config.toml
n_layer = 10
d_model = 256
n_head = 4
n_kv_head = 4
head_dim = 64
d_mlp = 1024
vocab_size = 1024
activation = "tanh_gelu"
norm = "layernorm"
norm_place = "pre"
norm_eps = 1e-05
positions = "learned"
qk_norm = false
attn_scale = 0.125
bias = "all"
tie_embeddings = true
parallel_block = false
init = "normal"
init_std_qkv = 0.0415
init_std_o = 0.00929
init_std_up = 0.0415
init_std_down = 0.00929
optimizer = "adamw"
lr = 0.00109
beta1 = 0.9
beta2 = 0.95
weight_decay = 0.18
lr_head = 0.00502
grad_clip = 0.5
warmup_steps = 401
schedule = "wsd"
decay_fraction = 0.748
decay_shape = "linear"
final_lr_fraction = 0.02
batch_tokens = 16384
seq_len = 128
doc_mask = false
z_loss = 1e-05
train_tokens = 201900000
steps = 12323
dataset = "wikipedia_en"
MLP neurons of a small language model. Each row is named by its layer, matrix (up: input weights; down: output weights) and neuron, and shows model dimensions 128-191. Each number is 50 + 10 x the weight over its row's rms, rounded and kept within 0 to 99.
After each neuron's rows, "fires on" lists the tokens most often at its 100 highest values on Wikipedia text that the model never trained on.

L3.up588:49 59 54 38 48 47 32 45 51 54 60 59 59 47 52 42 51 51 60 44 51 51 35 47 49 49 52 43 58 46 50 50 53 58 69 39 44 36 62 44 63 35 58 54 42 38 37 49 49 50 57 45 57 76 59 53 50 60 60 47 45 36 50 54
L3.down588:33 57 66 36 38 51 49 72 40 42 39 46 58 59 76 51 71 41 41 66 41 50 50 43 43 38 54 61 58 35 49 39 48 61 48 57 46 39 73 42 51 66 55 64 39 52 58 48 44 45 51 60 53 50 39 54 48 52 54 39 35 55 60 36
fires on: "le", " of", " (", "mer", "ing", "ay"

L3.up65:64 45 66 47 63 52 43 53 70 58 53 54 34 59 45 28 46 35 65 52 48 61 44 48 48 61 57 37 34 50 58 65 68 33 43 47 55 47 48 18 39 45 58 51 59 63 67 52 44 58 39 54 53 53 46 44 29 56 58 51 46 52 63 25
L3.down65:52 56 50 44 49 57 62 54 58 49 42 35 34 43 45 46 51 28 50 43 47 73 42 61 59 50 59 48 46 52 41 48 53 56 38 47 57 64 52 43 68 48 38 60 57 52 46 37 54 62 70 54 49 76 64 69 42 52 53 29 46 45 46 26
fires on: "e", "um", "al", "b", "il", "am"

L5.up649:72 63 41 33 55 63 66 48 44 67 53 44 60 58 53 47 56 53 51 42 44 58 43 54 69 47 58 43 47 59 44 42 69 41 65 45 35 52 47 55 41 45 34 59 46 65 39 40 58 46 52 52 40 30 48 49 41 58 53 41 35 50 51 48
L5.down649:52 63 42 47 50 51 66 47 59 51 30 33 63 53 45 49 38 44 44 42 43 60 52 59 67 53 47 52 54 45 53 56 45 51 45 56 47 56 61 56 40 55 26 41 41 50 29 47 40 51 57 51 44 36 41 47 20 50 60 53 42 47 34 61
fires on: "pl", "ust", "ific", "ur", "red", " Pl"

L3.up253:49 67 64 40 63 45 61 30 62 54 42 50 50 54 29 44 51 41 41 42 52 60 42 59 67 55 56 55 51 42 27 36 56 54 40 50 44 57 64 41 48 53 29 64 40 36 52 57 46 40 42 49 47 52 36 36 50 70 38 49 55 53 59 31
L3.down253:62 72 54 65 50 55 48 74 42 26 57 42 37 52 57 52 42 40 45 33 50 40 54 52 50 44 51 37 36 53 49 59 38 56 46 51 43 49 63 53 46 59 29 42 57 51 38 47 38 50 53 31 41 36 44 54 56 60 32 31 55 68 40 37
fires on: " ev", "ed", "s", "f", "es", "t"

L3.up430:52 47 52 29 64 24 50 40 36 46 58 47 36 36 46 30 52 38 52 53 54 54 29 48 67 44 65 63 62 46 44 61 66 50 52 45 29 61 63 47 33 40 60 47 52 47 56 43 41 46 63 46 43 54 48 51 46 52 62 40 44 56 53 54
L3.down430:40 47 49 47 62 41 43 57 47 38 54 43 54 46 61 61 55 37 61 52 47 38 47 55 39 46 55 40 51 07 49 44 46 64 52 61 35 65 74 38 56 53 68 51 55 50 41 42 54 60 57 65 44 43 41 46 53 52 61 27 45 50 60 49
fires on: "our", "ix", "ive", "\n", "ight", "8"

L7.up520:44 56 65 55 44 57 54 54 76 42 41 40 44 44 51 57 43 24 56 48 61 58 54 44 78 47 43 60 57 52 40 44 43 31 50 67 43 46 58 57 48 41 49 58 58 52 49 48 60 45 48 46 52 34 62 21 50 56 64 62 26 51 63 58
L7.down520:26 36 60 62 45 55 50 49 51 33 50 41 49 44 65 51 39 51 51 50 50 59 60 62 50 48 18 42 56 51 58 48 67 48 25 40 40 54 35 61 59 61 58 34 61 37 50 49 64 66 44 36 53 49 55 45 47 52 40 46 50 42 45 53
fires on: " K", " g", " G", " k", " P", " Z"

L3.up814:47 44 46 61 48 57 50 74 46 46 38 41 22 39 25 43 32 46 47 48 59 79 59 59 51 43 54 64 52 51 57 44 50 65 36 59 58 45 14 42 51 46 39 43 63 47 58 64 40 60 55 35 45 56 61 47 46 69 58 41 46 47 58 46
L3.down814:49 66 52 40 48 37 47 41 48 44 60 49 48 33 56 48 54 72 46 67 56 54 47 56 62 57 53 46 47 61 56 32 50 65 28 43 30 44 37 62 48 57 48 53 60 46 61 29 61 49 39 57 48 36 40 40 49 64 26 64 65 54 49 49
fires on: "g", "pl", " Eng", "ng", "f"

L3.up582:49 47 67 55 56 45 50 66 51 44 66 35 47 36 56 51 49 61 60 60 52 52 50 54 45 49 67 58 56 42 40 32 59 48 61 55 38 38 61 46 38 32 62 57 83 44 72 48 51 59 56 34 49 55 58 52 47 55 43 42 48 41 54 39
L3.down582:50 29 69 36 64 50 51 44 45 37 66 33 59 55 66 57 51 52 49 65 42 43 37 37 61 48 52 47 40 21 44 49 77 64 42 70 40 43 64 59 43 41 69 37 51 42 52 53 45 59 42 69 46 38 48 39 59 51 54 68 50 52 55 51
fires on: "our", "9", "r", "7", "ir", "8"

L3.up28:60 51 59 52 53 50 36 48 41 51 48 44 46 58 48 35 50 35 64 81 60 52 21 43 63 71 61 40 54 46 68 58 37 48 59 62 45 50 36 45 30 61 50 47 38 47 49 45 29 57 38 57 43 32 51 40 53 51 36 49 50 62 45 48
L3.down28:50 41 43 36 62 42 53 50 41 49 35 44 45 50 38 40 55 50 55 56 56 62 49 58 48 57 54 46 54 41 31 55 51 40 65 83 68 53 44 61 61 41 60 59 38 47 47 54 66 46 58 64 42 64 56 49 36 51 40 57 47 36 67 46
fires on: "al", " l", "on"

L5.up521:74 49 49 22 49 38 41 47 57 87 41 51 57 48 45 62 56 45 53 32 84 50 56 51 57 57 54 58 58 44 36 40 52 41 69 67 54 55 48 58 58 47 64 50 63 58 37 46 43 48 37 48 42 60 37 48 50 35 52 36 49 45 51 69
L5.down521:51 56 69 46 64 48 40 54 49 53 42 25 54 44 51 48 79 58 40 65 42 63 37 55 44 43 24 41 39 45 54 38 53 52 39 69 44 51 52 77 45 25 62 43 50 46 58 43 56 34 53 65 45 46 45 65 54 45 68 54 58 49 52 61
fires on: "s", "os", "as", "es", "z"

L3.up598:55 48 70 54 49 47 54 47 53 65 52 35 57 45 54 47 51 36 53 44 34 41 48 54 71 39 56 42 56 56 60 52 59 44 56 44 53 82 61 56 34 51 40 49 73 62 39 48 48 45 42 59 39 57 47 48 57 51 61 54 44 41 74 57
L3.down598:54 59 51 64 59 49 48 47 66 62 52 68 45 55 48 49 19 54 51 44 63 43 40 42 68 54 59 61 55 60 54 49 37 34 59 37 64 68 44 39 36 44 47 40 50 62 59 56 54 46 49 44 51 41 29 51 53 61 50 56 42 51 58 59
fires on: "p", "ir", "ard", "en", "y", "ed"

L7.up396:40 49 60 39 42 62 47 64 44 53 55 55 58 50 41 44 44 28 55 54 53 54 63 56 43 60 57 42 47 47 34 55 54 29 67 68 39 37 53 50 56 49 39 47 43 54 40 36 49 55 33 38 29 48 56 69 45 40 64 40 52 50 40 43
L7.down396:54 51 44 56 59 27 63 43 51 34 53 46 55 57 55 58 54 46 50 45 35 59 57 43 56 62 70 45 54 54 66 72 55 55 31 46 48 52 62 60 54 49 48 41 58 59 59 68 43 47 40 34 45 54 64 44 63 71 43 44 59 64 43 51
fires on: " D", "d", "ed", "n", " L"

L5.up116:65 60 27 42 44 48 28 21 51 46 49 44 44 37 31 57 43 37 50 38 42 50 44 51 57 65 63 57 50 42 59 46 46 67 51 34 51 69 45 34 30 47 42 46 68 71 58 46 51 48 86 41 53 48 52 45 40 48 69 45 50 54 43 47
L5.down116:44 71 55 52 50 46 42 60 42 72 50 25 52 45 44 61 52 48 51 51 35 34 60 48 47 58 55 53 37 28 50 45 55 40 44 37 55 52 31 39 42 58 50 49 51 49 61 53 54 53 52 37 50 56 55 43 53 70 52 26 63 48 54 52
fires on: "ig", "g", "i", "it"

L3.up137:66 39 52 39 53 50 28 41 60 84 63 35 58 65 42 51 51 58 61 54 47 45 48 60 46 41 60 48 34 60 43 51 38 54 56 54 50 52 56 49 43 48 61 43 50 38 48 44 42 41 44 37 41 46 62 35 46 70 46 44 49 58 68 66
L3.down137:48 56 54 49 50 55 43 39 46 43 36 39 56 40 55 43 79 64 50 38 51 64 39 53 46 55 64 45 40 69 50 47 69 50 48 49 50 55 62 56 48 54 61 47 40 46 55 60 65 51 66 60 58 50 35 65 52 44 50 68 54 47 54 46
fires on: "t", "s", "ess", "th", "ter", "an"

L3.up230:50 52 42 48 58 51 58 65 55 79 58 44 44 48 46 41 38 49 45 58 62 43 54 48 38 39 58 62 27 56 24 45 63 50 66 47 34 45 42 47 36 66 62 53 69 32 63 57 53 39 55 53 66 52 74 51 50 50 54 44 54 68 65 33
L3.down230:56 62 42 48 68 55 49 53 43 41 42 50 52 59 48 38 49 21 28 52 41 57 51 41 56 49 40 35 43 38 35 57 43 50 58 60 38 44 52 57 45 50 35 55 51 49 28 54 44 47 54 49 57 62 58 55 24 44 52 45 38 63 48 53
fires on: "av", "a", "u", "x", "gh"

L3.up451:54 49 54 35 53 60 42 50 55 66 58 47 43 80 44 47 46 18 44 55 69 37 43 59 50 53 53 62 41 69 52 56 59 43 59 56 42 37 45 67 50 55 37 45 70 68 57 49 37 52 32 54 48 60 39 49 43 51 59 47 48 40 68 44
L3.down451:47 70 59 64 63 44 63 45 36 71 48 53 42 60 44 69 53 42 57 59 61 32 40 35 45 56 47 37 53 64 45 28 59 57 47 67 49 46 55 41 53 51 52 59 38 47 44 36 74 42 43 32 46 59 39 73 42 44 61 58 44 40 55 54
fires on: "es", "s", "e", "os", "or", "olog"

L3.up680:45 52 66 48 60 83 55 46 60 49 62 51 58 56 55 40 49 45 49 54 46 48 41 53 67 60 57 53 52 58 47 59 49 38 44 53 61 57 59 52 41 48 49 71 39 40 42 56 49 65 44 57 46 56 43 55 52 69 60 36 41 44 36 49
L3.down680:50 50 51 59 66 43 63 33 65 53 61 44 56 36 42 55 62 49 37 62 51 51 60 61 57 68 59 36 31 46 50 61 49 57 39 61 49 42 68 50 41 40 64 46 34 49 58 51 56 51 53 54 56 54 55 56 58 59 49 52 59 42 57 47
fires on: "0", "2", "ur", "1"

L3.up211:46 44 47 50 59 63 53 62 34 50 50 69 35 36 52 39 49 44 46 63 43 74 60 42 47 62 53 55 48 49 59 42 65 34 63 49 46 42 45 64 25 50 59 44 42 56 56 46 49 36 34 55 58 31 49 40 55 52 42 59 37 40 60 51
L3.down211:61 47 49 49 56 52 62 41 43 51 44 59 53 55 48 45 41 49 55 49 60 63 59 54 47 45 37 37 45 27 50 47 41 48 63 60 42 46 50 41 59 42 60 61 37 46 63 63 59 56 42 62 28 65 48 23 50 53 32 37 59 48 46 56
fires on: "il", "al", "an", "od", "ident"

L5.up999:53 50 49 53 54 75 32 47 47 41 55 45 46 57 55 58 54 53 52 52 50 63 41 44 54 69 45 60 58 72 55 46 45 53 36 48 38 52 55 30 61 51 47 63 51 42 57 59 58 40 56 27 38 32 61 56 58 47 68 60 49 41 48 52
L5.down999:47 47 52 51 57 52 47 56 43 60 60 53 40 45 38 59 28 54 53 64 47 60 52 52 47 56 38 68 41 61 59 41 51 53 36 53 50 43 55 54 55 57 64 37 54 54 55 58 46 48 47 47 39 44 67 30 60 69 50 55 49 58 41 52
fires on: " g", " G"

L5.up647:54 60 58 46 53 66 35 44 45 55 47 41 35 42 50 60 36 45 43 43 71 44 51 47 57 66 54 50 62 52 51 64 61 53 49 48 44 59 63 47 25 49 42 50 61 48 62 57 48 42 44 41 37 13 48 27 44 42 52 47 54 55 56 59
L5.down647:49 67 46 54 60 49 48 46 43 44 31 47 46 38 42 57 33 55 60 56 45 47 43 51 47 64 45 55 48 57 42 60 56 18 66 57 55 70 45 55 43 46 58 39 53 46 64 64 54 37 41 43 54 53 30 44 40 56 51 32 49 43 48 62
fires on: "ir", "id", "ac", "p", "iss", " dec"

L7.up715:42 52 44 56 54 51 38 52 58 48 38 38 58 48 39 57 53 64 55 45 43 54 45 41 49 64 61 38 47 44 45 43 60 49 48 45 46 62 49 44 57 47 30 43 53 52 54 47 60 46 50 46 46 30 48 60 60 56 57 44 48 51 24 48
L7.down715:43 55 61 58 49 53 48 47 32 57 40 31 55 57 44 64 32 75 40 45 41 49 45 56 43 60 49 46 60 34 61 45 55 53 68 72 40 46 65 38 50 39 51 44 47 66 69 63 42 64 38 68 48 47 40 59 29 43 61 57 61 57 57 70
fires on: " m", " M", " it", " Ch"

L3.up87:46 43 55 39 54 60 50 64 54 70 51 64 61 65 45 53 56 37 53 67 61 39 36 60 53 33 59 39 42 45 55 50 61 50 63 57 43 36 52 48 42 48 59 52 49 52 35 53 53 64 34 77 42 59 45 38 45 62 70 54 49 52 37 67
L3.down87:56 62 40 47 41 36 39 39 53 40 54 42 51 50 52 52 56 49 48 57 49 63 48 55 43 48 39 40 61 66 41 51 49 66 42 44 54 46 59 56 56 49 50 52 60 46 46 55 50 51 53 52 65 47 45 54 44 64 44 65 65 40 30 45
fires on: "ail", "ast", "il", "b", "ed", "am"

L3.up200:53 57 58 45 64 55 39 50 55 75 69 38 48 68 50 51 47 52 54 45 54 62 47 48 55 48 53 63 46 51 56 41 49 52 34 50 54 71 55 51 51 50 50 75 65 68 63 58 34 33 45 55 29 49 47 53 27 49 45 43 34 60 60 43
L3.down200:38 56 58 45 60 52 47 50 56 47 54 33 57 46 56 43 78 49 46 40 38 43 56 40 56 45 45 58 39 17 58 50 44 62 40 49 55 58 64 49 67 60 47 66 49 45 44 56 48 65 36 56 45 43 52 52 61 57 34 25 42 54 48 29
fires on: "an", "ia", "am", "as", "ts"

L7.up405:60 42 54 33 58 48 33 39 61 66 47 41 38 62 52 55 51 55 53 29 35 52 46 64 48 48 46 55 44 63 59 42 53 57 36 47 47 61 57 40 40 55 46 43 45 49 53 62 57 40 34 45 42 47 38 55 42 66 42 38 56 42 53 41
L7.down405:51 51 54 61 42 43 53 45 45 29 63 60 48 47 55 54 99 61 50 49 65 37 53 51 35 57 41 48 50 49 39 42 61 47 49 33 60 38 85 44 59 58 52 46 36 71 40 60 65 37 32 41 54 49 44 70 46 52 55 50 51 47 61 27
fires on: " are", "s", "th", "0", "ess"

L3.up847:37 59 42 42 46 38 62 47 74 37 47 46 39 45 28 59 43 32 55 54 59 63 33 56 58 49 48 47 48 46 59 43 38 29 58 13 52 55 55 49 27 40 44 42 54 55 49 55 52 52 63 51 44 69 54 51 42 56 59 45 49 34 41 59
L3.down847:48 65 63 50 40 55 44 55 37 49 70 50 67 54 47 28 31 51 39 40 34 67 63 52 45 49 44 68 56 33 48 65 43 52 53 43 50 49 31 48 49 47 36 42 58 46 60 38 47 50 62 49 43 48 56 47 81 56 58 59 44 57 35 65
fires on: "le", "is", "ard", "im", "ss", "ran"

L5.up193:60 66 55 42 42 60 44 50 32 54 54 56 52 58 50 35 34 37 62 50 53 53 48 40 55 54 57 68 43 57 53 47 57 49 59 57 52 49 24 42 50 51 25 60 54 58 63 39 21 41 52 60 50 48 61 53 39 51 56 51 54 51 53 69
L5.down193:68 61 51 33 38 53 66 34 51 42 45 52 38 47 55 51 70 57 43 50 40 50 39 71 59 57 50 57 45 50 36 59 45 51 47 55 65 40 48 43 40 63 45 51 50 46 47 46 59 44 57 57 52 59 45 50 35 49 44 72 61 63 49 60
fires on: "R", "al", " N", "T", "l"

L3.up151:62 61 48 43 59 51 44 67 42 76 41 43 48 42 45 37 28 32 69 50 57 52 45 51 63 54 60 58 64 71 45 43 65 47 58 45 60 42 59 51 76 40 38 57 65 64 40 69 43 63 41 51 52 36 55 47 33 54 35 64 29 56 54 55
L3.down151:61 65 46 56 30 54 67 59 37 53 65 34 65 62 68 37 56 36 48 48 34 49 64 38 56 39 41 43 39 54 48 54 60 51 45 62 50 37 44 47 51 53 47 49 43 54 43 37 63 58 57 46 52 47 50 56 42 56 55 61 69 47 46 34
fires on: "l", "i", "0", "er", "ia", "ilm"

L5.up770:46 52 46 44 37 38 43 50 35 61 70 45 67 40 59 35 55 61 43 48 49 53 59 37 53 45 48 45 43 53 50 56 61 41 46 54 63 57 44 30 52 44 56 55 56 59 63 50 36 48 44 38 28 62 52 54 51 51 49 42 36 48 50 50
L5.down770:34 65 46 54 69 51 45 50 41 44 56 45 60 54 21 58 64 59 46 41 52 54 47 50 48 55 51 43 45 49 67 56 18 43 41 52 31 51 48 60 56 46 47 56 55 46 43 61 68 77 46 63 64 47 35 40 43 55 51 41 57 40 52 45
fires on: "an", "ia", "a", "land", "h", "ach"

L3.up902:35 71 69 42 56 46 38 44 63 43 39 45 54 37 46 63 37 51 59 51 55 59 63 35 67 58 57 49 72 53 55 53 56 47 51 50 56 56 47 57 42 41 45 58 45 33 37 52 58 46 42 48 47 44 64 29 50 52 53 44 48 31 68 55
L3.down902:64 47 59 47 57 67 44 38 44 52 44 46 42 51 56 42 45 35 68 49 45 49 51 28 64 70 60 36 47 54 41 44 60 53 39 54 53 45 52 46 44 62 45 63 48 58 51 47 53 39 52 57 47 59 55 51 40 41 58 55 22 38 49 43
fires on: " Ph", "iv", "ub", "h", "ich", " Gre"

L7.up104:34 78 50 41 54 58 60 51 43 43 42 46 40 37 35 38 48 39 57 54 53 53 65 34 63 54 69 51 58 53 43 73 59 44 66 41 55 48 32 39 37 48 42 55 36 52 43 48 26 30 56 57 50 48 52 44 44 47 44 51 44 34 46 59
L7.down104:32 44 64 49 54 61 42 59 50 22 56 45 65 54 59 43 56 45 61 38 38 52 60 42 75 39 67 57 42 34 41 61 37 60 66 51 54 55 50 60 37 56 61 45 41 48 49 33 33 53 61 54 36 66 62 38 46 59 71 44 47 46 31 45
fires on: " con", " Th", "h"

L3.up859:40 47 61 41 43 43 42 40 53 60 49 53 55 54 53 39 54 63 57 40 41 50 48 60 58 47 52 35 50 51 43 38 42 48 55 50 52 54 54 57 49 41 48 46 52 38 55 61 47 58 49 50 45 33 42 50 56 59 46 55 43 47 45 64
L3.down859:43 37 61 43 42 63 75 24 54 56 19 46 64 42 63 35 82 63 47 41 47 55 58 53 54 46 41 55 56 63 55 20 47 52 45 39 54 50 64 56 43 53 52 66 52 45 52 55 32 38 36 41 60 54 52 61 66 30 43 39 57 78 67 51
fires on: "s", "ed", "ing", "n", "in", "t"

L7.up179:48 24 53 46 38 58 38 64 52 49 43 44 29 51 45 63 44 50 54 39 47 56 47 44 66 53 50 65 65 44 40 41 46 55 46 54 66 42 48 43 61 60 58 55 45 42 63 56 57 46 66 27 33 54 60 21 46 67 71 46 50 43 42 67
L7.down179:46 49 63 41 51 39 50 55 50 48 63 34 46 46 74 56 26 52 50 70 34 56 36 53 59 64 34 37 42 51 56 34 36 67 37 56 60 51 48 54 44 51 63 34 38 47 48 49 43 56 41 43 55 48 56 48 45 50 51 48 42 54 49 50
fires on: " g", " G", "G", " f"

L7.up944:56 61 47 45 34 67 62 44 76 63 47 44 57 50 42 75 50 47 71 47 64 76 43 49 52 53 47 51 51 43 56 58 39 50 63 58 55 69 56 30 41 42 64 52 51 51 39 34 47 54 51 43 56 46 54 49 67 49 54 37 47 44 43 58
L7.down944:46 54 40 61 39 59 53 52 47 40 47 45 52 45 50 54 51 52 43 53 39 62 43 58 62 51 31 35 53 57 54 43 47 48 37 47 49 67 45 71 46 59 53 61 51 58 56 50 41 57 48 52 54 53 53 43 56 60 67 55 56 42 39 75
fires on: "s", " F", " to", " s", "ts"

L3.up662:38 36 52 54 57 38 42 60 55 64 51 67 57 61 39 62 56 34 57 65 35 63 46 53 53 41 81 32 61 59 49 37 47 45 49 29 54 67 55 44 27 52 47 59 55 44 72 65 70 49 73 53 51 67 59 47 63 54 59 47 44 35 35 69
L3.down662:59 58 46 52 41 56 58 43 44 32 42 62 72 56 60 58 53 50 51 52 52 55 46 49 41 36 52 66 50 39 59 45 61 74 43 34 64 57 59 65 39 53 58 53 51 67 45 48 33 36 55 46 62 54 38 37 62 66 35 70 48 47 44 41
fires on: "ound", "il", "am", "pen", " record", "oll"

L3.up487:52 50 63 51 58 29 46 61 49 49 42 52 48 57 42 50 48 48 52 55 57 60 37 59 52 48 71 36 37 43 51 67 69 40 48 62 55 41 43 48 45 53 32 47 59 63 62 46 39 52 44 47 41 46 56 40 44 63 40 56 45 51 58 49
L3.down487:55 48 46 69 48 46 57 54 35 48 55 39 46 49 39 50 32 54 42 46 64 35 39 51 62 52 50 56 28 57 52 43 46 45 53 27 38 45 35 60 54 44 30 47 44 43 46 39 60 33 58 58 49 34 43 78 40 52 39 55 52 78 40 50
fires on: "t", "in", "un", "y", "on", "s"

L7.up267:61 56 42 53 52 58 49 44 36 63 70 47 41 38 44 48 46 37 66 52 73 68 43 40 53 57 57 71 64 61 63 54 51 47 38 51 56 45 64 65 29 56 61 54 62 38 61 54 46 54 52 52 58 27 59 41 42 36 51 51 31 52 61 80
L7.down267:48 49 29 45 46 34 35 57 54 60 59 52 54 60 61 33 49 62 46 56 56 54 44 40 53 61 23 37 49 62 65 62 55 62 49 49 55 50 93 35 62 46 65 46 36 44 47 52 53 47 63 50 49 45 53 49 40 39 48 61 71 43 66 55
fires on: "s", "5", "0", "1", "9", "7"

L7.up329:36 62 53 50 49 35 67 51 63 39 53 45 63 42 41 40 54 44 51 58 53 53 53 49 43 46 76 50 60 54 38 56 54 64 48 41 53 66 46 54 24 52 36 60 51 53 32 56 35 51 46 53 46 61 36 21 58 38 48 32 44 43 62 47
L7.down329:45 58 56 52 54 58 43 62 66 44 54 42 66 65 56 46 38 30 57 43 70 50 36 57 48 48 48 68 49 48 38 32 61 62 60 50 69 40 37 52 37 47 60 42 46 51 70 55 37 31 31 52 51 58 60 52 52 47 63 30 50 49 53 42
fires on: " con", "ec", "p", " rec", " part", "f"

L3.up302:45 52 58 40 32 48 57 69 59 48 55 48 51 45 44 44 46 46 64 71 52 64 60 55 68 58 66 42 59 46 66 56 49 30 71 58 43 48 50 34 41 48 49 54 59 40 61 49 38 74 57 54 37 58 53 41 38 47 50 47 49 56 66 51
L3.down302:45 55 44 49 46 56 57 39 39 39 28 58 44 49 53 53 43 56 60 66 53 55 65 46 59 54 48 42 29 32 43 39 41 62 51 75 38 48 49 40 57 48 57 26 49 36 37 60 49 68 69 48 45 64 46 32 43 48 25 56 56 37 43 59
fires on: "l", "al", "en", "an"

L5.up76:45 49 48 41 32 51 64 73 64 41 53 36 35 42 40 42 37 40 54 59 53 48 57 59 43 56 47 75 36 52 45 50 61 66 46 59 60 41 49 43 59 39 48 56 56 45 53 59 53 54 40 34 56 56 52 43 67 40 57 44 41 55 52 51
L5.down76:35 45 37 50 65 48 58 59 54 39 43 56 40 28 56 67 58 61 46 61 46 67 57 60 46 46 52 59 40 53 49 50 68 49 32 75 49 39 43 53 54 37 47 60 51 61 56 45 51 49 37 47 47 60 50 60 47 34 34 53 64 69 58 32
fires on: " Is", "g", " Eng", " dis", " att", " pre"

L3.up341:41 60 59 45 47 53 56 74 56 47 38 59 31 50 28 47 43 31 41 38 51 63 50 58 52 42 62 59 51 45 43 46 51 59 61 59 45 43 48 63 54 43 28 52 34 59 47 53 37 47 59 39 34 28 45 41 48 58 54 51 31 53 48 42
L3.down341:49 53 52 46 49 54 53 53 62 49 30 59 45 67 47 60 51 62 40 52 71 48 43 57 50 42 59 48 43 45 64 27 52 66 49 54 60 40 64 54 42 66 56 60 47 56 35 56 44 48 33 29 56 41 45 47 46 48 23 49 39 53 46 23
fires on: " part", "ist", "f", "ff", "ri", "pl"

L3.up231:61 64 62 33 48 55 47 45 65 68 35 34 53 64 46 62 51 52 63 42 77 46 37 33 55 55 49 64 62 46 33 52 58 48 61 53 55 58 51 61 53 49 43 60 54 50 50 58 48 55 44 45 52 52 46 62 43 45 54 51 42 62 41 54
L3.down231:38 59 45 35 58 60 28 59 51 61 61 47 61 37 38 37 81 51 58 52 55 63 39 58 64 48 31 41 53 61 54 58 51 49 39 41 63 60 53 45 63 58 54 52 54 44 33 45 50 35 38 53 56 45 54 75 49 52 52 65 51 47 47 48
fires on: "s", "ts", "ens", "ics", "les"

L3.up317:56 48 45 40 63 59 42 52 56 64 69 63 55 60 38 50 49 24 56 60 53 55 34 53 64 49 69 40 50 64 48 55 66 51 46 53 37 49 60 32 50 49 59 45 64 57 56 52 57 56 50 70 58 43 39 30 41 62 54 47 36 40 48 53
L3.down317:46 58 43 60 51 35 57 64 66 58 58 49 62 58 58 48 57 45 58 64 58 50 51 65 51 35 52 38 38 44 57 48 56 63 50 57 46 52 85 43 54 58 53 27 54 52 42 38 55 38 52 67 60 53 41 48 45 59 74 62 65 50 56 58
fires on: "1", "in", "3", "l", "0", "4"

L5.up1014:48 48 36 44 47 38 42 52 64 51 48 63 48 55 31 37 34 33 42 41 56 59 50 50 50 49 58 63 52 52 42 46 55 53 38 43 37 64 47 38 45 32 64 49 77 62 66 46 55 40 60 62 46 39 62 47 63 45 75 27 50 53 60 47
L5.down1014:29 55 47 41 34 53 48 61 39 53 50 53 44 69 49 50 47 42 55 33 47 55 58 48 43 56 68 49 41 70 45 63 41 62 27 57 54 53 48 41 52 57 55 49 53 43 44 54 58 57 58 40 42 33 45 53 67 53 52 35 38 57 49 48
fires on: "i", "it", "in", "at", "oc", "l"

L7.up215:50 41 44 63 51 49 43 35 53 58 47 38 56 39 48 57 47 56 48 34 59 49 44 45 48 42 59 42 59 59 44 56 55 55 50 63 54 71 52 37 40 40 43 47 45 50 47 64 52 47 36 37 67 30 50 46 56 52 71 60 36 42 62 45
L7.down215:56 36 48 48 39 38 55 40 45 48 45 52 56 40 48 57 66 52 44 67 50 46 41 53 47 54 35 49 45 40 56 51 32 55 28 56 54 40 48 55 49 60 53 62 67 57 40 49 43 41 42 47 58 75 49 46 40 58 55 48 46 55 47 62
fires on: " at", "s", " s", "and"

L7.up287:49 60 46 47 41 48 61 60 55 55 48 46 48 47 54 57 52 33 68 50 41 52 42 52 51 58 53 51 56 40 39 44 60 50 45 38 60 60 66 54 50 34 39 57 49 42 46 46 40 64 52 36 60 43 53 62 51 39 67 50 43 38 60 38
L7.down287:53 49 57 53 42 38 48 53 56 41 58 51 53 48 52 55 99 51 50 47 38 51 51 39 42 50 53 53 41 57 48 42 54 46 47 59 54 24 65 29 45 50 42 52 57 56 54 56 50 55 42 53 52 55 41 68 54 56 60 39 43 49 49 61
fires on: "ing", " from", "ating", "ime", " and", "le"